Part of a small language model's weights: width 768.
MLP neurons of a small language model. Each row is named by its layer, matrix (down: output weights) and neuron, and shows model dimensions 0-255. Each number is 500 + 50 x the weight over its row's rms, rounded and kept within 0 to 999. Numbers have three digits each. A neuron's up and down rows have the sign that makes its largest values positive.
After each neuron's rows is what it responds to, as a language model described it from the Wikipedia text at the highest values.

L3.down43:462521601420572591551377496495438425547484462444491568519598437512603453466507463484547516482506534531471432504566548462519513518500536467587444540550442494490538511599611507419507558467599519473485540466474578489405474555487526534479558530528526443517536496509442504585510461539463476534458607539487540515465545513430520576519424509536491507471567582466521512471542557546543494470420565505544547440446471583474538498506472553604543410453440587533595573522468505453517545468361539586446481440523519529495546416540415553562423541515432516490429462459509478448420520471461477431486518475515483497583489506479574599456543465509580501530444578525557491501484451526485479485513586538531381508547471565521500524511412496553522602441507536528533541501468433545443510487496539
Description: Table cell closers

L6.down1788:537528400638505566479423495505517439488486526430558537468507418530458572446593489451547578427525488523450548468535502488517585373480530545502406474471476491456498456380498549453442465500573493413510546464515521479498588490502428540490486547544467504436411516491616498572492602429562465514495533452504539521345516459480588482456515495561485573420540509512516387452559612505418422454574518541462454524404531547575508563534633466512473507484578532507546501538566541534557345437450591487529530555555452500488562485523502433493422454419527547536502553427504449467541536498492460528549530516481504409443507469492501436482538508489575482478476488476383491461602460546513555526504369502476487513503557496525521521515495494494559490448460526500506476523560436463602542490555451
Description: Word after named phrase

L7.down44:457500450429563477498568479476586483441490545489461479443473461591410488500500567458439464434515549470552564405528547610548501473494593450490549479462562430488489540448578451577451467470502483538447499569603480583500411516443484480473473509555582515559475498481482487476440484558453501537510533530600441523516488517453518511489467478557473433532509507462471416459486476443492508576555534539510556485472481351419410490437471492555533563542511529560483462473518454597536501421515497470500574571539574503459485445584461551457527571434445402465504511510557392555505523548573531488464486592637542487533588526560477497478471507509576505521553513352563572496473523550545526525428565506551494574478462528518533412540496599532474410457580516518532442488439515493578555553486618
Description: Word-start after brackets/quotes

L3.down1127:455522482366512553573551464400472446473497529470522544477422509484476446657520504450506494510453611394551610462543471466554469458579483555485530615421635547550529506430557509495554506489513538493465440513457564524501472562439534618467437559544437611533458432486438511427515500451504491475452473424480495540548490495491508461507505476437488492504528535479548569462380559487468493493578504446454507467500487545531517533467485554412553503462507416545424520510519581529479499528424650517490475507460453537496567514472523515500461519507499495471498542416501468482538566395512519549565497474525454536577454396495528519526420526447421554466470496424521528473608469433426513573457484448515460451474537473478437444539468533532524481551565466464486524456512598553417376436484538
Description: Perfect auxiliaries and word fragments

L6.down389:481479561486560488478446472515495499524467516521494499556408475419611478388491529404480435500448546485493505551548468431479493492535461490515511506613416475492537454539518435488472488569477422476572556524504473503535543597511505470542548529586502539524578479565472543474433455473534497449448464483478482521473477590506529515503471537547519479518500610518566501467359387453512485464469529566481463553565495546511495563473456513504560445467422487556593478584564431499511459470457403399490457482523405585507464541501438423467515528419526464417466358567513501475554584529515524544528451478526512467492414494501435453517516486599475449537505517550555505485480418500584472459479593455443496461501615480563453481474552485503564546572603469488550560515516473478409483600552504
Description: Verb before its object

L6.down1870:538542529413414554485497557503579465508475557470470513543496503481502392464602519428503477570479505501480438453509479483530566486519464530494488464497489481531518511583380425497498488480528565535386525427493457475570486535473485450480373533466426538491505499561473553536482515505550552577568412475528527504515409559522561428464554464514472434515514453525424503509493458502432452478483468550546491523463504501583472499553478503492454531546494465449500497496493511519559484492448582301538537528511560504418544428541455509471518466576554557518537465548548528553549579502505467461474597481503411472464536485513527560489486445368561449457518560556488521549506453493429578490447524525521464524476512535486507537497502511593516529417534506480495471421555529436420432496574473
Description: Temporal sequence words

L6.down45:375491478474488440371386515485441481587485489481405469531517489469462634410518474521542570486456511502491499480483507436454488517517533375475482431461402535495462490598436456463499612385501537418492541475552407511505431467522416596516542557489529483444442505516456496504496532445449531488458589539467448521579471443522526540535480516590589485466541479525517591535453577441541462534585507525472541582530469474557534474447519434428486471557503529502436438504488466486579520464509407363453446527432566434534561576560486452415505407520537507421430452544529524496512456479476534598529457560478481488506519473516467432579564514598385583450453492593495534488361548515555431561409580516481656517437511483489505512424389447456534419525549644589520504582506501450461445499510440
Description: Modal auxiliary verbs

L7.down1328:431452500548492448430475545550429410591462592496458584587552453513475471501523585506427492599416455489523531536518544513527540469502550489496427546474559486453482530575494503496435565470528433517529557530616480445448549564469562431506466544560487520552530525475595454504497465443452460527498562462445434522483584516538582506559473497480459435550375514519513538572459525520479468389420433524525464546423628413549473499586399503429524510543459511473438504452474603444620404526537588366596461441470537452540552462425526517497500385471543534463562495495509547535517526515377521482532522559515482511419499477565427574530515437555490461434490458479440506492573495562447569496479458486510452504509490513453584413485512547439453534415433424547417491484448503564427492479449529
Description: Authorship and creation verbs

L6.down955:574518554498522509545480489521456492535399514428533442555460463537511471507492544524523474417556518454500531545588523454495470534494506540432452486499519543475432437492504498537489519491505463553556472570515495504518540557483561589560564481470622486520490544582541491355538505519509485468551487496559532530488511499432485587412429484444491520551425528543523585532523361539478434566527514478375497610525498530504483561478586528447456528558503527541513562491511416483513621510473456226475534493550477499599598511479529456511542468433521555537524450485490503475511393481534457456451524458497481437506496518449423493507453528479517494404552497507470560576537546478486516454517523390501542460524550522498532499472475535521500531464515453431568443574545504491581598621486500
Description: Topic-domain category words

L7.down64:460537413461527420455466523618514493510492430485568490543472548431614502506516467524577444456518541485466501510374543503455508561471564453476498548481631541547519535462504400479520464471425500512583391451499524535496435537530539424526548513564464540644447515445519543606505426504435465470505523483434551497567527479546582474422605500411390441492427471541474611517545466462388484571533568522567513510554477485424492557489484461539505518506559617527478380457424510548391502457518442443514436474476484520564481529530633467480513536467505518546406573550494573460490552482456499495494563542535460521492536531481493505491450483512608513532573531481395490481449510536566437518553452478411513580520501514456476523442388491546558537479529573448507447576504544480588492520502458
Description: Table parentheses, mid-word pieces

L6.down1893:429623411434513524537495524568528579552604526515485552412495523416425382508536499575553570407533503495589524514505563473520500421484455481437511439441441464567476496483493535506420479531355490576506506462452375439431471551502544524500472539431404439443542459580489463458567505452457504488545549549525514488492529418612608574441538601480504517513460460481545533541593447494616561523520548492497510508463501480563485500535400466595508475524537469467500505568594496506478489425512501413594469585412528617420524516506460510453476413455580484501560468425426378552531451571469467439449399559426535502453471529506594497462477388437490388510515501450488397465399571481565387427569527518409446528542522547469497489554393405505587560464530446483463524489520492511526509527504446
Description: Tables and statistics punctuation

L3.down1944:556497433521582495566435536480398546532495494479423550480553407473512559538532455448511557488432403430461479527515504490489528409402532572526463457532440544495481452536402508579537458533509540543432558471490539440599412485491543513495551468393551410505465584471505459436511531524506519493413603488540482483448483528462452616430531453423564517502451418520497520503477549518458483490512498478365523492549401533549536566473573523459404442547464565463406542609492604566604515502561424407528536543427421479490549487646484459451499491430505510473549445517509519556525492511486418574517576432502514484435524520475502483497473542507581447556497508439534534493565581512497433532463535557527379493550444540441566442535467458542449504579533509464480425428559464435580514509490503
Description: Word-completing suffixes

L3.down664:536531545552456496470390494477504327450547602379417555544514500445502562450530482449474420520426438467439520498567458551423505458545571511459463497534458464565577530565393517540570433570472442542519519485427522438546430493518540511519459371520508459553442495526490594408476556513475421502559484584533489549501476504483549468489528565434518505490465460442540486481417392556659520498482398424598452495421479560645609559458502493530452541482538518553484489551493474512477566582492510280404527534477446602486548470575506501519547473561501428615510585526431528496478507528554482503573427486542446516609514573513454475458527475426521504435447533487525514419538499553479481480511501464532467457522521444513562468510505556549493593559412460493472533542406513474507469500480491
Description: Predicate words in biographies

L6.down667:506530568519482586491536503457487443510572485561464550471495528467509499523543459504515493570576438426487493517460594476568493484497493414544563498521392498529375483434546394475584491465454561497501515541543484565415454546469456516528527477499472500460546462538509505472537391427535566504547516570432551462485517545477560560481528441412508457586520493413482509498413475542535435503574526559466444478515451486455478494515544497529374546517420480591525559514432508416425521534547580556493601550475500510523464505414515588490572538546499453617391559522607470500493478556527529474450513478525526519545473543503463483557467529551469421467442516453512502456455531557571487327445517492506486539541548512513555531409519436440521451524433521443551436483424508492444540482456441
Description: Word-initial capital B

L3.down700:438554455597444540517447521509516525485501488513513595498404545428611507461577534535490443497546478579478588451469535462424507412469418526488510568543517451501483423536574536513443511541523572516426486499579520455433518529541575524488481445610443513368477506519574547584442417471600466506546493538473588544452532559488544367611553557500437448516585557510443511590530495481496540549529503467520469518422508576553408424500534467502548503464593509463508494454520558506480464507372570470577401520421571428456499492559477497456463478552411546468581488649454614572576482541503502505409538475448424389482540424477490517539565469465567485501565537461519494452528548546560479465410419520493571522553458401519539378520473507515623497562496482555487546535418573444499476497438535
Description: Capitalized "All" openers

L7.down481:563525501442493417498571545531586487441536495473583489505447459550471514495559502516508564521335455585539510509490469503531519559492464472575539499504471545497587488520499485503497540505447544462486446463461549545540462468563491567486528464511551518379505438500520505550538529478483536520486406471520501474467481577428565469478493516521536562440555575498476499518434522465457398510513507490533492585551482429512492516510492479589536534466471533539477521494436496459510518497461449302532481474534556520563487555577468548531539550514568488534518495541500458511557530471528420426521564508492443407528455468553623610388541513507500617514416482409347472532471477433540539543518573413516506603595466483506521447442460531480446540593512492505421398558481511605360474553529549
Description: Descriptive predicate start

L6.down939:468453538608528534520553459496466363467452468458425488509548445476409487563565406474539459403459513423469494568498479402480473475469542493594553516433454474428504511492576493502410380473450525513491530564462433500420526664490429530479481427524527425484437589508516566513521552528527442497488405521482545456514569491397438513475580453483545475470501546436499421518418508525533520529445483584462541538471501502491596467537444462509482444496527427506522504545533488512502491536443515102507606496510550494432491427514506450451601442458528574481561587554421525382542559553431447533538530439484495501497460438500504485477442455519524542508462558412558485501530570515521483468505538478505578495417395481511517482557441543425459540570519468501538475434482477534486443535586476
Description: Descriptor before category noun

L3.down453:514517502531470477430437457409581507498480494457510422425482519454545519504479409487614502498482527558505481460511499592480438535580493496500501379573486490455533460460416491516444506619473455467522603501514511464502535473559513415517530503493536439576489509592517505531546531524526416579530489570514568558517531551475443545470545510437535467458531419539579431492461523476535501497463516522471447538380384517463496453436540454565424557478468412534501494482591504545423536507507527450531480416567549433472425580495497534446528400483417520557544523481535521527412552498549546481451507429472519404504547513530460414460513544536511575474481415484448515510445478428494548444455526494495523471511558468548538485444560521571522396514450437528453427537491553511450577554546375
Description: Fixed-phrase head completions

L3.down86:476465510527442609533468525461439502569548553506493584415567526604535494508561412493537501456431529479516545525509574558507510527521472543536476565561484452489498464518492491519455472506476536478541516568549562471501538561564572548491490477579445557489569484508536445470520515513556490576487573515536578486514494487470473529587439441546487546561504574477412478532491580538465515535499495522549427539487551458445482550507481452489458415560420406470507471480549490444492483500486542682461538485572463517423454507468559482483455462616463559541430460546473484503519524505431533531484496524490597519525458532493510495487528407569475563370516494495496503511490537505433503515464507504549631511456503501456459554470585513468585514512470530487518482433527532520427538540520445
Description: Letter b word-pieces

L6.down1691:521559601575528451484468457522556469605544535442500502420524534541429490526490518580627489466478426448465563464455501513414558475426559621472481434537598444499437585516469398567501569369407556589510434520422557510498537558407452487527386545520473534456441527493484427562459625504470444523501544457524507492450502444565559567498454538503523506528440499442407518412483371546522562473490515472434489573537493426419507504624492526473476525530424528561556499479533480548561460509547507534486526503538549586495460540474477495466492402554643496536469459517496595595509433497450418535527582509409522459512479434566570444499522536463456463492560470497474499508465478561490435452483438567544410447468460439503422511481493530490473490545468452487440438547530562498460503463553456
Description: Mid-word "il" piece

L7.down2233:494477557418421510496497439532481513512391473517444547453510488539438560432507518457448531559456515519461524601559422516492450553417511492513505499510482489467472555488496510568533546507558444530563558541508489538557549517510544463437497539472505415439463573485464460544624493473565528506531427550560419494526483463487519500468487461531571532526536500536551583561445523460507485547445441589489447516480461508520556482580522511453498489484494399458573494510474446495557458523484481518542499489365504555433516568469496416384434513544511564402526597446633458613443437429555454533517602545411492482502352554500547434504358430458501597475466464553540571524506585487508494491458464453455422557463444483504518491545477463557550446504434555566502526496502551585548444512551466
Description: Dates and coordinate markers

L3.down558:554497374507449450491454553504430439600565532450457500587549451573536473516551454485497419514488489509379493487621449537485527564500559463524455601508445519523507416535494574480483454540645571559521551475450536534493480568554538384539436486565537428466470473446538502475439507496368555425524454501449438502494547440488522546414467621544469468527487474480424526427511474457521587558455514464523507502476502468461502450503577415513465551430425613565471521578453434442494488519484509472472497543494566480499516513426563514466461570511609502490594502473402494514402490444469487488449478425490472510545454501475492580486479537539527627442503519483478485408430444550370457508426535479497516573628531535530495402457448499472462579528520572495469477506532462535570484540594485
Description: Mid-name fragments and "may"

L6.down1492:581552480521503427501550434474588582468560566537537489552564488446502414487510460544504443534534550465512538517551621539525516493404485534531552484510481454524490491557433447474537551623489478405528437485426472503539488449411418467475447578452536514537473502573529463449422581514470517435389446554450478458579419568507510484520481476520496526432490548496491494480420467561526471500497443481484515512471505386567543398470435511486360626457498492543577565453477452489484528422516458404506520409581515482446519433517515539533496549488446479549551498600584552470450497517590487414530499497439519432493527529568445525549528444472497573507426412476471558545491456432466439499585452546458526570514477540519472462480554602528558519473572425459475439487516448379421470451578452
Description: Predictable structured-text fragments

L7.down1278:534521546482535479416457520540510510460474567524528474453480457490433522599487437538576452433457472467379573463466446443482434474487530430515558527494501477478484406519469478573447532492570557464485419510494512434558453466541511450502571510549436503481433388402454491454538479460580533502508553473454505517543525482485556478572491587434562467485538488533480514542508549497553474468547543522462557452533471564510460462492511481544513503478519574493518519487421532459488479469444524347482407449493426577494512423509556473472452575434551458474516561458530556620472520427540531647588478520543613497484505475420502610493512475522552476572471561528587503535515441405604578583542490477465517504496419506515540551558492436507519432438534465523569514476494464457537509464514558
Description: Word after "as"

L3.down857:534515654513523552528457565432467568549581548571379429542514477431441602413462529503540516435480524443436446444518536574500491458447499585472520512519486546457535557584495463494423483457452457603501565465470441474496533476480539476525494502520563517433477546567482536425453552508447490545473515446450572432545530510524519541455505518463375481406534487513473543419540523548540452550539447567489540430445428539507489543446502534543528512505487459527500578396495459560549460509463579446497468509518491507562486423463512490453520447413548577509571473479461530591435488492469473473520520510439557457596451557500500519447471415399427523519461516476516554598494511426487471627514496558533495443422510489478444518492519549485525507570545580552514417491543542564565470518507540
Description: Predictable mid-phrase continuations

L7.down1295:516558620504505482510490516439531504514472493474503498581447487512487485420524493504514554531452512481502565453473470361395393358523444605407485469542522508531449508452552577340524584415483463517530587383547509427501499496479544476499506570607516480526461418495449506432605461460565473591425439515427535494515488512549444568510552565586545569426452465521571428434473489502427577508602469555563495454544473526519475467495563451534533456511508532562495442485568570568512530522479524440502543476611573501494464572587531475521457549559465505448601509536494518481443507482482555507508533443465453506562542489467486464487598446517480551443554494529524558452516458570469439500486631477457469540557577641551530424596466536509555564576473561501497596500526575509545551551468539
Description: Mid-word name fragments

L3.down297:518546461504457442506450474447419497384490491493549524544534430522530507524460489462503504496440492427540497541485532484461444520427508553582474543394473534467450547477562511482557505506486430492539476507433490537433500570507486569499524505464507466445491474488518485516556433466477487425494498453548506525506520404463457529524550501572398447466479456488636548493484518522520504416506468438482521383452491422540399428512510421450524506455560522458462402444550522473517458538418482291488445402390437455483487493524450455548449418567419581479484491488558512484473456418649470492542487473514595400462557519464485416460476580522473587468619395493509532461507464489532464531448548455466538513522514455480510484541458409542552475563490494429497543514507580489512428524537523
Description: Religion and ideology words

L7.down1140:569447537445474548462499420525475417469581569562525527514539439415477485511431529494519485545493414443531409524552566538469422457430446441573509553545544506538448383418490504477411493537455590492493491529431571459524501377470528588520497523453506438435502524493416484468482460511483567533506605456451497440497448557562410513486505520607495549517494463461533567431422494589518486401549487525474421507516502492567427507518568489515522392388417459541544450471454475542507495463445486563463532499496508529499496480529535536482467523488489496368475524513473546432486450551470444437489527542513542516436536439473446537480557535489532490496469489548495395542516414502357497491482557542603567558498620505582488362508473522505455535517525392486528592486490511483488505516432463
Description: Sentence-opening connective phrases

L3.down381:567440517514562441452510546566519515536441588471525430467353565496492362495454526484497546516543565586544565464503464540447495503515488346531340513490532547461597492485476549477493516515474481508619401477465569410527503525520559584464467452548406470475515557540524485529518498421467546415471480457518527474472463546476505505511554601517395538475473427598522435499491513476530492538468548543475455556539535580467459521548498480588479422595506471463493492405446426419485483404523497415478475580454565623429366616524458446563469567543513520538527477434509452519482535497479559477465528449496406483519482472544552494501504540560512500465423442404478458515550534487501605414453476504653537470548548519496607460583451562545525455418432522554455470482419422527504543553562491
Description: Phrasal particles and completions

L3.down77:535464513536497443473550470413524515521542449440494544436499534386484467512527507546564526414454457520487453450577498529504585556505436423387481508443359476486457434479495712550548398454552558615496565497428542489521521519468480503568508477462558395580491510484566536464569557489512454545505528431469492426507498513541432503488594479427538441531508479526523572488437410500456549543464489449449463501425440475588478525522443514560615461444517485468481514459487581485595486525449469383491519537541422397454474489496448456506541609512527516481522429527523446393471466495507391561577563476569528512485403447532618523505528459502466522453529471494477534445571584507538575540414522507517474504533564540396468560551486568477428417495557561510543497586476599512543449532516513
Description: Prepositions after named bodies

L7.down1184:475408555565506505497486533546587436489517520405514498458495517498529395533529585586519455487435415449473580543607494471493559424483481525378543534539488472443483445480544355490542448488494514533471482565528507538398464482495504432442492527531534499514532392510453501392523542463498514485512541436480558517409528580496512484450433533503523624538486475504509512507441447551573542434521498534502501526482509452522525522579486530550484479541547463588552497555405444540494399531587477486456595534487625476505456435447475534548643504475521452509473540516395529414580515365503448488452460502427580498429501482462430530518428508511471427545524520519404488395410586508524447472450492492479505540540526471565485505482477495614515459431437531501429531521467488531509538421465506
Description: Word-initial B/R fragments

L6.down1383:558526475525561523559443521468447458481505487510507509499577522449523512506424481468406510514569497524523479543480470477516520449387500464486609526523498531494452580486449487544473585524547497487418497423463555521475476478522522484435625470510492505513441551489600565500516467449478565414503516514405525578448459467604463415471524447496461473495387466532479524477446494410490436449500430448548466488402522551441507609496429500482618542434549525551453464501570480549440480450529513556542513466468492535511440523544598583427497441494528352512487454507496451435496486572370511495502490451479504487486510484529569526500454561461463403496512580487458484469466421497625468476473507494537461546518545507616528524516401495528594523466559579493521474532506509570504547531448469
Description: Word-initial prefixes, especially un-

L6.down787:478444571566488493493422523582514443447456509518518441474541518482520496571490497525540459545541485458452464527524482479461589513563556563614663521461421535491492500464437523446468535509495568511465476506520505498469471472463504485535476626514473575486510539519506390497461521514461459579493414496439468419463495544469592440530528477425477477551512564507462561553535493448534521470453556595477501416442571467505434548528439511521474444520406552601451432484468556565501645498531514262511338465523507533482512576531422469505601491473603481488532414504561535551494576538463450563525562552573476516450480502584463596446475456463518454501500497557431463497544535452543520502521359550546420458544484443490497478480511498487528511491489405531480459495560502536574501459505598
Description: Biography main verbs

L3.down1142:468472447457498459543519478512588473465422493404522423509476487496424494426586465551526466535459560544574526516463497546473417457533577540585521508519476538460495439477414455471508538533520557464470546431393555457455434500538490489559558393536478576443573571527523526471619472519503486453492537534588592508493468513443582491451485550523461507451455528555464552540523565468520504488474476500540566504585556285479424474574559496473453541486451528461503417485458548496515413444548469361474533521513584572520517457571493497492592456454519449469492455500482507443505485448581488480441531497534452498545446519479528479549600511412536537426533595491524535529433482514504503588402538415530462467440496422441548517469501537468448389536475470462506470551535468474488576490571574
Description: Definitional article opener